Part of a small language model's weights: vocabulary 3317, 10663 steps.
MLP neurons of a small language model. Each row is named by its layer, matrix (down: output weights) and neuron, and shows model dimensions 128-223. Each number is 200 + 30 x the weight over its row's rms, rounded and kept within 0 to 999. A neuron's up and down rows have the sign that makes its largest values positive.
A block is one neuron, or neurons of one layer that tend to fire together. After each block is what it responds to, as a language model described it from the Wikipedia text at the highest values.

L4.down263,170,238,186,134,251,196,193,155,223,213,178,195,198,91,194,216,195,176,176,209,215,188,199,203,218,157,222,228,241,207,224,169,187,170,144,180,186,225,190,159,202,207,210,199,216,202,211,177,200,205,216,234,191,210,197,196,152,174,235,187,188,178,231,219,214,235,187,201,242,221,178,167,211,158,217,255,151,181,192,189,213,162,188,200,244,243,194,193,192,204,241,157,177,218,216,222
Responds to: Partial tokens inside structured entries: opening byte of Chinese characters after "Simplified Chinese:", line breaks ending data rows, mid-name pieces (C-ub-a, Cert-ifications, 0-4).

L4.down216,183,191,217,216,286,250,203,245,207,159,204,219,272,224,208,195,151,202,218,196,196,227,193,238,138,232,228,247,184,146,234,158,221,221,220,255,173,277,201,262,183,184,230,175,235,199,202,141,169,190,174,198,239,171,183,214,220,161,158,202,183,199,196,174,175,250,216,204,189,205,184,193,241,228,199,188,159,197,176,289,167,279,207,147,259,219,150,254,156,176,236,207,199,262,208,233
Responds to: Word-final or middle subword pieces that complete a word begun by an earlier fragment, mostly names and rarer words, e.g. Bron-z-e, Hein-z, Phil-ip, Pil-g-aonkar; also the colon after "Country of origin" in infobox lists.

L3.down122,187,207,217,181,265,207,243,180,192,210,133,185,156,174,208,168,174,154,217,207,185,218,151,198,222,212,167,261,180,212,180,199,216,202,163,162,198,197,154,271,214,186,184,206,182,174,180,187,215,195,172,191,210,171,158,188,215,180,212,211,200,193,283,179,187,191,249,235,192,169,205,222,227,219,221,170,191,242,224,154,191,227,237,163,209,173,217,175,157,212,195,202,254,272,174,183
L3.down231,169,218,234,204,230,191,194,213,127,180,154,248,218,138,200,208,227,236,186,249,203,205,197,183,241,217,194,284,163,171,221,213,186,166,193,224,185,211,213,173,234,176,194,215,195,238,200,204,190,184,206,206,199,216,185,181,210,206,206,170,183,255,208,198,193,225,199,143,206,193,223,216,204,276,209,148,159,176,203,226,219,239,199,173,187,199,174,238,199,224,285,212,201,261,177,221
L3.down249,199,150,204,277,191,239,207,136,173,194,188,207,195,195,236,169,222,176,228,228,217,202,172,219,243,214,168,261,191,215,201,216,213,250,255,204,208,140,176,188,183,202,185,185,222,206,243,212,217,158,209,260,202,195,206,212,204,202,194,181,245,228,235,183,141,182,207,180,230,182,203,201,214,163,230,189,183,196,232,194,168,260,188,222,176,162,210,203,236,190,166,217,237,264,169,194
L3.down253,241,170,214,203,263,246,180,187,175,271,153,188,180,262,176,218,210,221,198,186,218,165,212,200,240,212,185,152,189,191,225,251,212,191,173,211,208,171,186,177,215,190,175,224,177,206,223,231,166,222,169,214,159,207,204,213,248,180,206,180,191,187,229,264,191,229,198,135,194,249,138,236,195,237,139,210,201,179,158,208,219,224,195,199,224,207,244,149,226,217,214,220,171,212,140,147
L3.down295,180,165,221,159,228,183,204,176,161,174,173,229,209,180,178,196,168,236,219,234,198,197,137,192,185,202,227,241,180,209,197,219,164,127,210,221,192,194,255,173,229,173,214,159,205,215,185,217,245,176,167,149,209,227,156,213,230,224,170,228,196,193,182,166,215,211,188,227,230,201,262,234,243,215,209,221,215,215,220,202,260,191,201,179,211,163,119,253,161,178,170,176,188,260,182,192
L3.down437,199,232,245,233,169,218,176,139,192,194,198,168,172,189,208,205,246,210,169,176,218,223,183,209,212,239,235,289,175,244,232,198,205,192,210,256,169,167,216,216,206,201,177,238,189,187,231,163,227,215,150,155,240,220,222,202,168,180,222,214,210,187,196,222,179,148,169,137,176,191,246,205,253,206,211,202,207,201,219,241,215,182,166,175,245,170,232,195,180,180,193,221,168,207,217,207
L3.down616,208,230,212,221,217,213,190,187,167,190,183,230,165,165,138,199,189,197,188,214,205,202,174,222,190,221,186,187,179,245,247,200,208,184,169,147,235,162,133,242,194,224,150,176,167,203,186,181,244,241,163,247,183,167,204,235,203,149,163,211,202,229,176,226,160,175,139,142,214,219,162,153,243,211,202,181,210,223,201,217,198,252,166,230,182,191,182,230,219,180,218,153,177,279,195,159
L3.down672,246,193,198,151,218,150,153,190,197,171,155,227,172,151,232,188,193,158,205,147,179,211,201,216,196,211,112,158,225,195,221,200,159,163,148,247,171,164,196,170,206,167,124,226,231,206,240,242,183,233,189,252,167,257,229,202,202,206,204,237,200,183,186,131,232,214,195,176,207,217,213,169,187,188,228,243,174,177,182,200,158,262,226,219,157,188,169,260,207,252,215,192,238,209,191,201
Responds to: Final subword pieces that complete a split word, strongest for train-ing and cult-ural, also Med-ical, communic-ation, Manag-ement.

L3.down105,192,222,196,172,168,184,198,230,240,281,243,194,171,222,255,269,155,194,188,235,202,177,198,209,176,237,213,133,175,177,163,211,198,192,147,216,219,209,153,202,208,233,172,183,194,181,203,222,176,179,184,234,193,196,239,176,204,193,208,239,242,211,227,226,214,275,207,199,208,259,207,169,136,238,183,228,166,265,201,205,221,198,242,225,204,167,276,215,233,221,194,170,191,156,222,149
L3.down258,246,247,162,186,207,243,152,223,221,181,215,205,191,189,196,236,201,189,202,208,240,238,129,163,227,191,191,188,203,140,162,204,229,183,208,236,184,157,198,207,141,149,216,216,220,239,189,138,192,217,258,261,200,170,136,201,250,173,216,147,152,172,218,248,173,144,154,193,194,202,189,223,224,186,233,237,179,225,197,228,239,223,200,254,208,251,217,172,185,208,232,213,179,229,255,196
L3.down415,201,213,174,225,147,155,201,183,216,170,216,161,193,206,223,176,225,181,204,213,159,176,209,218,168,183,203,211,239,217,217,190,186,239,217,204,245,173,166,177,181,195,264,250,175,189,211,184,221,210,239,243,231,169,158,172,211,187,209,163,164,183,203,174,218,176,164,228,176,143,153,210,190,222,132,161,186,241,198,239,226,219,182,190,208,201,190,188,234,164,172,162,293,144,209,194
L3.down422,198,222,208,240,196,221,267,218,259,224,228,161,145,251,220,168,217,277,190,192,190,171,165,239,175,197,218,210,196,207,171,214,198,197,203,203,153,172,184,206,207,223,219,225,212,182,211,204,155,160,213,171,223,223,191,222,195,236,206,219,167,230,204,207,218,238,225,243,156,255,175,139,175,232,176,208,204,203,214,244,232,196,196,225,150,169,181,205,157,185,215,201,200,187,222,172
L3.down432,208,225,191,138,220,169,255,190,187,230,192,206,200,178,182,154,268,192,231,218,214,201,176,202,241,204,236,208,263,181,233,200,242,218,210,215,228,188,214,197,194,173,179,164,209,153,195,193,204,214,183,182,245,160,203,235,246,184,238,113,182,208,185,191,232,184,229,185,209,201,243,209,176,202,265,204,122,251,235,190,216,152,209,146,228,230,211,178,164,164,236,201,261,226,260,211
L3.down510,198,223,247,150,273,273,187,165,172,194,204,189,202,160,228,240,206,215,216,228,192,211,171,231,201,163,194,194,185,192,190,130,225,168,176,225,207,185,193,208,207,198,230,192,211,144,226,142,238,196,199,224,216,231,235,215,234,172,224,159,226,229,225,168,206,250,260,169,180,250,222,167,177,245,217,131,194,142,243,189,174,203,225,257,224,222,207,243,195,230,200,182,185,197,187,229
L3.down512,182,205,187,180,278,195,198,222,204,142,194,204,194,199,235,270,204,192,208,179,209,229,200,194,163,186,198,232,213,190,225,213,223,240,209,198,155,255,239,224,173,199,216,145,248,188,241,164,161,221,201,185,198,171,184,219,214,171,217,194,147,206,182,250,160,252,207,124,247,202,234,178,177,170,209,228,170,187,190,167,209,142,188,217,208,189,258,220,196,244,215,176,210,226,171,189
L3.down630,172,158,274,214,162,254,148,216,214,204,205,205,225,211,167,162,166,189,172,214,228,152,199,199,147,193,232,208,249,180,233,238,167,209,211,189,194,157,245,159,179,183,204,209,205,189,166,211,174,171,160,260,171,251,187,220,222,211,172,250,200,153,159,227,207,205,206,104,194,230,142,294,174,249,236,222,205,159,220,148,182,181,218,179,155,232,230,212,225,214,245,219,219,156,247,203
Responds to: Short word-piece tokens inside a split word, right after its first fragment, as in cop-y, Cop-en-hagen, Pin-y-in, N-az-i, Bib-li-ography.

L6.down58,173,231,176,189,113,156,230,184,172,240,209,207,200,190,199,208,258,208,158,232,238,222,214,215,189,238,136,187,148,189,183,254,217,168,154,198,178,201,220,199,233,133,239,205,198,199,146,185,184,173,194,245,220,217,207,218,208,214,191,211,195,255,174,229,244,204,200,214,199,165,266,183,205,261,149,207,191,236,255,173,209,198,283,185,240,189,201,224,179,198,172,156,200,232,206,249
L6.down75,213,110,222,179,183,211,187,124,193,227,189,176,179,195,214,189,163,170,218,209,194,222,130,198,205,210,238,211,202,215,217,225,212,194,218,205,175,224,174,234,186,184,195,215,216,216,176,195,164,186,113,157,230,241,138,250,194,180,159,236,236,207,200,167,166,177,221,307,232,214,240,226,188,213,209,187,235,168,191,255,175,221,181,251,190,194,202,177,157,224,225,252,196,182,200,192
L6.down141,227,170,231,197,170,264,191,201,189,233,174,224,130,226,161,174,195,213,279,177,230,211,234,233,222,256,246,220,194,207,191,229,242,197,134,267,288,212,185,220,142,219,167,248,177,177,229,192,201,211,214,194,208,185,208,227,252,146,187,216,205,217,238,196,176,183,177,166,163,167,196,176,208,260,217,241,174,257,233,222,243,165,191,204,219,194,210,205,250,179,222,177,212,215,175,212
L6.down153,138,180,278,188,188,204,204,187,186,222,242,208,191,237,226,170,229,249,174,229,201,209,199,246,225,238,188,213,206,198,145,154,191,186,217,223,196,153,247,213,187,162,253,255,178,239,201,212,168,239,281,133,189,226,227,201,179,193,272,277,220,201,208,171,205,139,214,211,235,200,200,215,215,238,184,204,197,222,228,204,252,157,235,182,243,177,188,207,226,183,192,178,181,264,157,162
L6.down257,231,169,206,276,231,266,230,225,190,199,161,176,234,203,178,235,206,240,204,256,233,196,228,204,186,197,189,174,208,177,148,183,236,222,180,239,189,178,236,206,174,208,185,230,230,213,170,205,223,212,185,196,192,190,216,169,196,186,186,183,178,218,171,193,188,158,172,172,238,189,172,201,227,196,203,183,135,224,215,189,139,120,198,200,214,199,149,197,248,222,147,223,206,277,205,234
L6.down261,188,182,212,212,249,191,213,229,214,191,242,185,194,191,190,140,156,240,206,190,197,220,181,217,185,210,186,208,207,147,165,193,172,243,205,200,192,220,187,244,201,232,216,228,153,184,252,191,242,142,229,221,196,135,216,212,147,204,229,217,199,214,202,166,220,225,240,196,175,217,177,219,175,161,250,249,183,245,248,220,174,196,246,235,159,206,197,167,173,205,196,227,189,227,236,184
L6.down568,243,182,239,193,195,202,164,187,210,209,220,126,208,228,177,229,189,199,161,185,272,189,222,169,194,168,242,196,230,213,240,183,230,158,170,234,224,130,170,205,180,182,201,199,167,188,208,173,152,210,241,180,203,170,194,252,230,178,208,215,207,201,169,261,236,228,168,225,209,215,210,226,153,169,204,214,239,168,181,200,198,194,220,197,188,225,180,176,216,251,174,251,144,231,181,183
L6.down590,164,189,212,204,223,204,214,177,231,138,221,186,230,208,181,233,186,230,163,182,197,185,221,213,220,173,202,192,202,226,138,195,210,190,152,232,213,201,239,194,185,190,239,197,233,257,187,186,219,251,219,209,178,179,218,273,183,171,217,204,186,173,211,266,201,246,193,161,189,175,180,173,137,230,206,197,190,202,194,214,156,256,201,244,199,183,202,136,193,163,215,199,192,258,246,177
Responds to: Non-initial word pieces inside headings, table column labels and infobox fields, such as Pts, Geography, Species, Weekly, Lyrics; also mid-word pieces of ordinary words like deputy, subsequently.

L6.down61,189,137,176,200,166,161,218,153,199,161,193,195,180,223,169,172,248,221,214,211,176,213,134,162,207,203,213,221,220,199,213,244,209,206,228,185,220,152,150,175,206,200,166,188,181,150,192,185,146,226,195,192,166,123,197,230,201,224,195,179,241,165,218,252,226,211,168,190,204,196,179,231,233,247,177,177,196,215,205,255,186,211,216,243,181,201,211,197,254,148,229,168,135,188,247,213
L6.down65,138,156,244,183,288,203,210,179,202,239,205,181,195,179,185,173,200,148,248,215,183,234,121,248,237,203,234,188,207,180,187,195,198,215,209,228,168,172,218,205,201,150,224,141,198,209,202,230,199,211,198,213,198,163,205,180,237,165,163,178,166,170,153,230,209,157,185,168,168,218,158,155,242,228,214,258,252,222,235,199,245,228,173,224,181,197,232,202,219,156,219,198,194,192,204,188
L6.down182,213,210,158,291,225,187,222,236,233,214,218,205,151,201,201,201,171,166,185,164,193,196,221,231,235,192,192,178,174,224,183,193,219,223,183,215,170,180,188,190,181,247,193,167,204,256,163,189,199,201,198,224,194,193,203,212,216,208,183,234,154,189,220,239,168,166,237,225,208,151,159,137,211,185,182,186,204,185,204,206,176,260,207,138,167,197,247,157,234,173,235,164,233,180,231,189
L6.down221,204,256,215,212,242,179,180,178,129,160,170,158,175,192,113,207,202,181,244,202,207,194,223,198,179,206,147,180,120,148,227,181,155,159,235,193,190,211,233,182,203,189,166,191,221,130,209,194,214,178,221,217,178,211,245,220,189,224,249,213,217,250,219,168,173,214,224,195,166,189,168,209,146,244,204,240,110,149,211,228,233,198,242,230,193,206,173,182,204,204,186,246,200,245,181,210
L6.down285,202,213,189,135,221,213,170,226,216,183,167,208,221,268,174,212,209,197,199,154,205,213,230,210,233,228,184,215,119,174,170,237,227,243,180,173,212,185,163,175,215,194,233,209,273,158,197,239,215,176,205,190,199,229,177,209,197,200,218,151,176,280,177,127,143,179,187,218,193,247,147,186,174,239,176,242,221,160,217,119,178,235,164,246,164,221,246,213,187,159,176,195,188,196,201,147
L6.down291,231,194,225,274,222,188,231,240,226,197,184,196,156,176,227,195,218,196,150,225,184,207,252,200,259,177,178,176,167,255,188,231,233,168,204,195,188,166,185,231,197,246,200,281,227,236,191,228,213,160,170,203,199,178,215,205,196,180,212,178,189,209,251,197,179,168,237,233,206,252,154,172,223,198,194,188,183,200,171,221,211,195,202,209,181,183,172,193,233,206,184,197,190,210,192,193
L6.down314,194,163,237,236,225,167,133,189,238,210,244,229,201,230,186,184,182,211,206,223,213,207,246,231,255,204,237,172,200,115,198,208,209,203,167,216,212,195,190,192,189,157,199,215,206,232,193,203,197,174,209,168,201,225,223,191,159,170,193,179,281,231,189,202,232,208,224,234,187,176,187,261,258,215,249,221,169,145,177,185,190,199,184,230,188,215,212,215,184,149,245,217,193,266,222,188
L6.down545,199,187,220,166,174,161,209,196,182,223,245,154,226,243,176,194,270,216,203,165,187,208,174,189,154,170,241,164,174,170,182,156,187,184,202,235,188,240,175,195,168,210,212,184,139,207,234,168,240,161,256,171,167,178,213,234,150,164,167,201,179,204,289,209,205,169,234,174,205,171,198,220,178,150,225,196,221,246,214,177,214,193,214,197,223,201,189,242,204,215,195,203,161,237,204,181
Responds to: Final word pieces of biography terms, mostly Wikipedia section headers like Biography, Early life, Career and Death, plus kin words such as wife, cousin, uncle.

L4.down385,218,189,266,198,246,182,225,208,218,175,199,209,224,239,210,241,194,182,191,257,157,178,148,196,208,235,214,236,207,188,235,227,180,252,197,220,216,163,223,250,187,260,235,212,196,235,181,185,224,195,224,257,212,165,207,214,225,149,243,171,198,210,151,263,219,206,227,219,178,194,213,155,173,226,231,190,228,235,182,219,173,242,184,159,225,189,177,140,173,201,241,234,217,249,224,198
Responds to: Inner word pieces of common, predictable words, especially infobox and table field labels such as Manuf-act-urer, IS-BN, P-ubl-isher, G-en-eral, and also Che-v-rolet, Soc-iety.

L6.down46,224,228,226,193,148,184,188,167,280,210,169,238,157,174,226,176,165,211,168,173,233,190,242,181,202,130,197,199,208,205,244,225,177,262,252,235,233,198,195,183,210,186,224,172,231,192,191,250,175,196,157,228,165,220,196,209,180,194,254,250,230,201,197,186,200,193,232,207,193,284,221,148,172,193,213,229,174,211,163,232,223,235,155,217,204,192,205,144,247,208,262,199,195,195,197,181
L6.down73,167,150,218,148,165,241,252,208,176,219,219,207,200,191,198,225,195,239,238,283,171,184,190,197,217,171,185,182,158,202,188,189,185,202,230,194,175,195,138,160,196,194,254,156,231,188,169,284,215,192,225,232,226,220,159,256,219,200,190,176,160,175,213,201,188,208,207,198,170,186,223,169,208,239,186,247,229,167,207,191,239,240,222,258,218,208,205,191,151,207,188,223,188,190,208,224
L6.down133,225,175,183,180,179,177,219,213,238,207,178,203,169,130,188,172,160,196,164,184,184,174,192,119,210,174,185,168,172,200,228,208,173,193,190,212,202,186,192,169,192,180,176,171,161,176,225,189,197,198,173,220,200,187,216,219,264,178,230,194,245,168,204,201,227,220,145,204,223,202,208,188,224,223,189,201,215,217,180,210,146,231,202,216,217,194,191,199,243,196,158,190,143,200,231,250
L6.down463,187,124,195,216,251,231,201,259,215,137,190,188,253,197,202,260,271,212,208,191,119,215,237,200,164,178,243,232,172,233,177,168,188,168,158,225,177,195,186,183,220,206,190,189,235,246,218,227,192,189,174,213,162,173,209,162,217,240,196,197,197,225,198,220,244,198,203,229,176,221,162,190,243,168,185,178,177,188,230,197,173,230,161,239,161,213,241,183,216,231,211,200,214,234,215,238
L6.down471,158,190,180,276,299,206,196,184,197,173,224,249,219,237,239,208,252,243,168,206,173,230,198,196,213,168,216,189,224,219,184,206,179,183,210,185,180,187,212,152,185,236,186,194,192,159,214,186,175,173,222,260,168,159,215,243,225,241,178,177,194,246,228,228,212,168,238,198,189,207,220,206,189,150,191,240,213,192,239,189,215,192,229,189,187,233,244,233,172,174,239,147,195,286,244,218
L6.down503,205,195,188,224,195,194,194,194,233,173,206,144,147,154,198,223,278,203,145,188,187,215,209,184,222,208,194,243,202,190,192,213,187,199,194,184,163,217,246,128,171,236,220,207,242,180,222,172,174,125,209,276,223,151,207,195,196,188,204,175,202,216,186,190,161,223,181,161,219,209,213,197,195,233,204,204,203,232,178,188,187,227,177,233,179,180,190,205,215,237,278,174,208,267,151,210
L6.down650,249,208,139,207,160,177,182,163,196,188,165,230,220,198,221,163,166,162,190,187,205,220,197,267,205,191,249,248,204,258,164,157,236,213,194,204,240,203,172,194,157,226,220,194,219,199,257,263,221,171,176,221,173,204,171,212,244,195,225,142,194,226,162,263,218,177,178,206,226,189,211,216,170,200,152,191,213,237,237,150,195,200,168,238,206,203,168,214,237,176,200,203,197,222,241,204
L6.down662,205,240,178,174,188,166,208,188,258,208,148,211,167,175,142,221,176,204,208,194,171,168,179,187,267,184,166,237,225,187,177,216,152,255,190,216,180,212,176,186,190,176,212,191,208,257,221,209,175,174,204,203,193,220,217,189,215,144,165,176,203,173,171,227,237,200,139,200,175,243,211,218,139,189,246,244,195,187,169,200,219,239,162,266,216,172,228,197,188,193,334,192,164,298,204,224
Responds to: Mostly the first byte of a Chinese or Japanese character after an opening parenthesis in name glosses (Suzuki (木…); also " of", paragraph-initial In, and mid-word pieces like al, w.

L6.down5,175,198,253,207,167,214,157,260,162,212,240,228,217,212,223,241,188,207,219,177,188,178,159,206,159,160,226,178,228,204,174,203,121,200,212,198,179,214,256,167,228,195,224,198,208,148,197,183,150,166,174,242,180,173,179,191,192,149,172,226,151,150,216,183,188,186,214,210,208,146,174,223,164,225,161,209,170,184,209,185,182,155,210,190,210,211,190,199,229,167,208,233,160,240,184,236
L6.down40,177,186,206,240,201,229,187,201,170,148,241,186,239,154,180,195,189,197,229,189,235,245,234,197,188,182,194,255,193,136,211,226,233,180,275,252,235,215,194,184,211,150,189,178,186,213,244,147,202,198,179,171,220,243,234,237,221,214,133,203,243,210,247,217,215,207,163,215,203,156,141,185,204,196,179,199,214,177,149,236,178,169,221,171,201,175,174,184,162,163,158,170,231,213,213,142
L6.down100,220,186,187,211,183,193,224,224,164,222,230,190,209,200,170,191,195,214,144,164,234,186,166,191,267,167,190,190,247,203,194,225,188,206,211,204,259,182,165,235,218,194,189,178,184,127,223,133,189,197,211,174,245,178,213,205,202,188,218,230,203,194,209,201,207,193,236,183,195,263,250,199,217,159,209,173,161,238,246,211,191,198,196,184,171,153,203,205,234,203,209,201,146,247,136,191
L6.down110,225,252,175,256,208,195,191,252,247,173,179,193,218,191,236,269,191,211,196,218,193,213,236,196,194,196,173,197,212,212,228,174,189,267,242,206,221,132,192,238,154,226,179,209,219,203,205,214,231,189,217,212,192,238,230,196,262,153,182,220,231,205,169,138,149,176,244,206,169,203,218,225,232,204,195,209,148,231,205,206,206,186,206,212,226,139,176,187,208,212,224,237,183,234,214,245
L6.down157,221,229,228,253,114,251,186,214,201,213,178,152,189,207,199,154,242,215,231,231,244,174,152,241,255,189,190,199,171,209,170,211,234,164,240,179,194,176,193,180,253,200,215,170,183,195,253,246,286,168,215,235,197,208,154,240,203,173,180,205,208,242,192,185,238,224,187,230,199,187,170,151,202,182,203,195,158,216,173,211,163,218,205,213,208,172,184,183,194,233,205,182,234,259,211,208
L6.down409,219,194,173,191,289,186,206,229,207,174,221,236,184,167,198,210,160,213,225,213,183,198,199,176,208,147,209,179,199,204,211,193,220,164,200,197,220,187,184,193,196,190,216,186,225,185,214,195,154,172,186,117,150,194,174,198,237,147,201,246,200,236,266,142,214,149,130,199,196,225,190,227,219,217,236,187,181,206,220,213,173,159,230,220,250,211,177,192,201,216,198,185,162,151,166,158
L6.down595,197,253,205,221,216,228,180,234,131,170,181,151,249,202,163,185,236,237,172,192,242,166,172,211,201,262,233,203,196,208,167,270,186,165,175,162,183,224,164,201,203,209,214,198,233,178,237,232,202,205,227,155,164,149,219,214,152,222,221,153,247,201,228,176,146,155,223,194,210,193,192,186,186,277,214,224,217,196,202,236,188,208,215,198,182,204,210,214,196,222,214,220,171,200,204,179
L6.down654,206,155,206,298,189,189,161,155,210,219,183,143,255,159,205,235,263,178,180,190,172,174,148,237,160,206,244,210,194,176,198,175,244,214,162,157,175,215,218,156,250,203,214,175,218,228,189,218,198,170,163,169,186,218,247,172,192,219,187,185,170,218,210,236,185,173,210,192,171,186,235,144,183,216,227,224,196,226,182,207,169,215,190,231,185,232,198,168,246,175,181,212,228,255,150,154
Responds to: Second subword piece of a word split into tokens, completing a prefix piece, as in acc-ount, cons-ist, cons-ult, opp-ort, and York after New.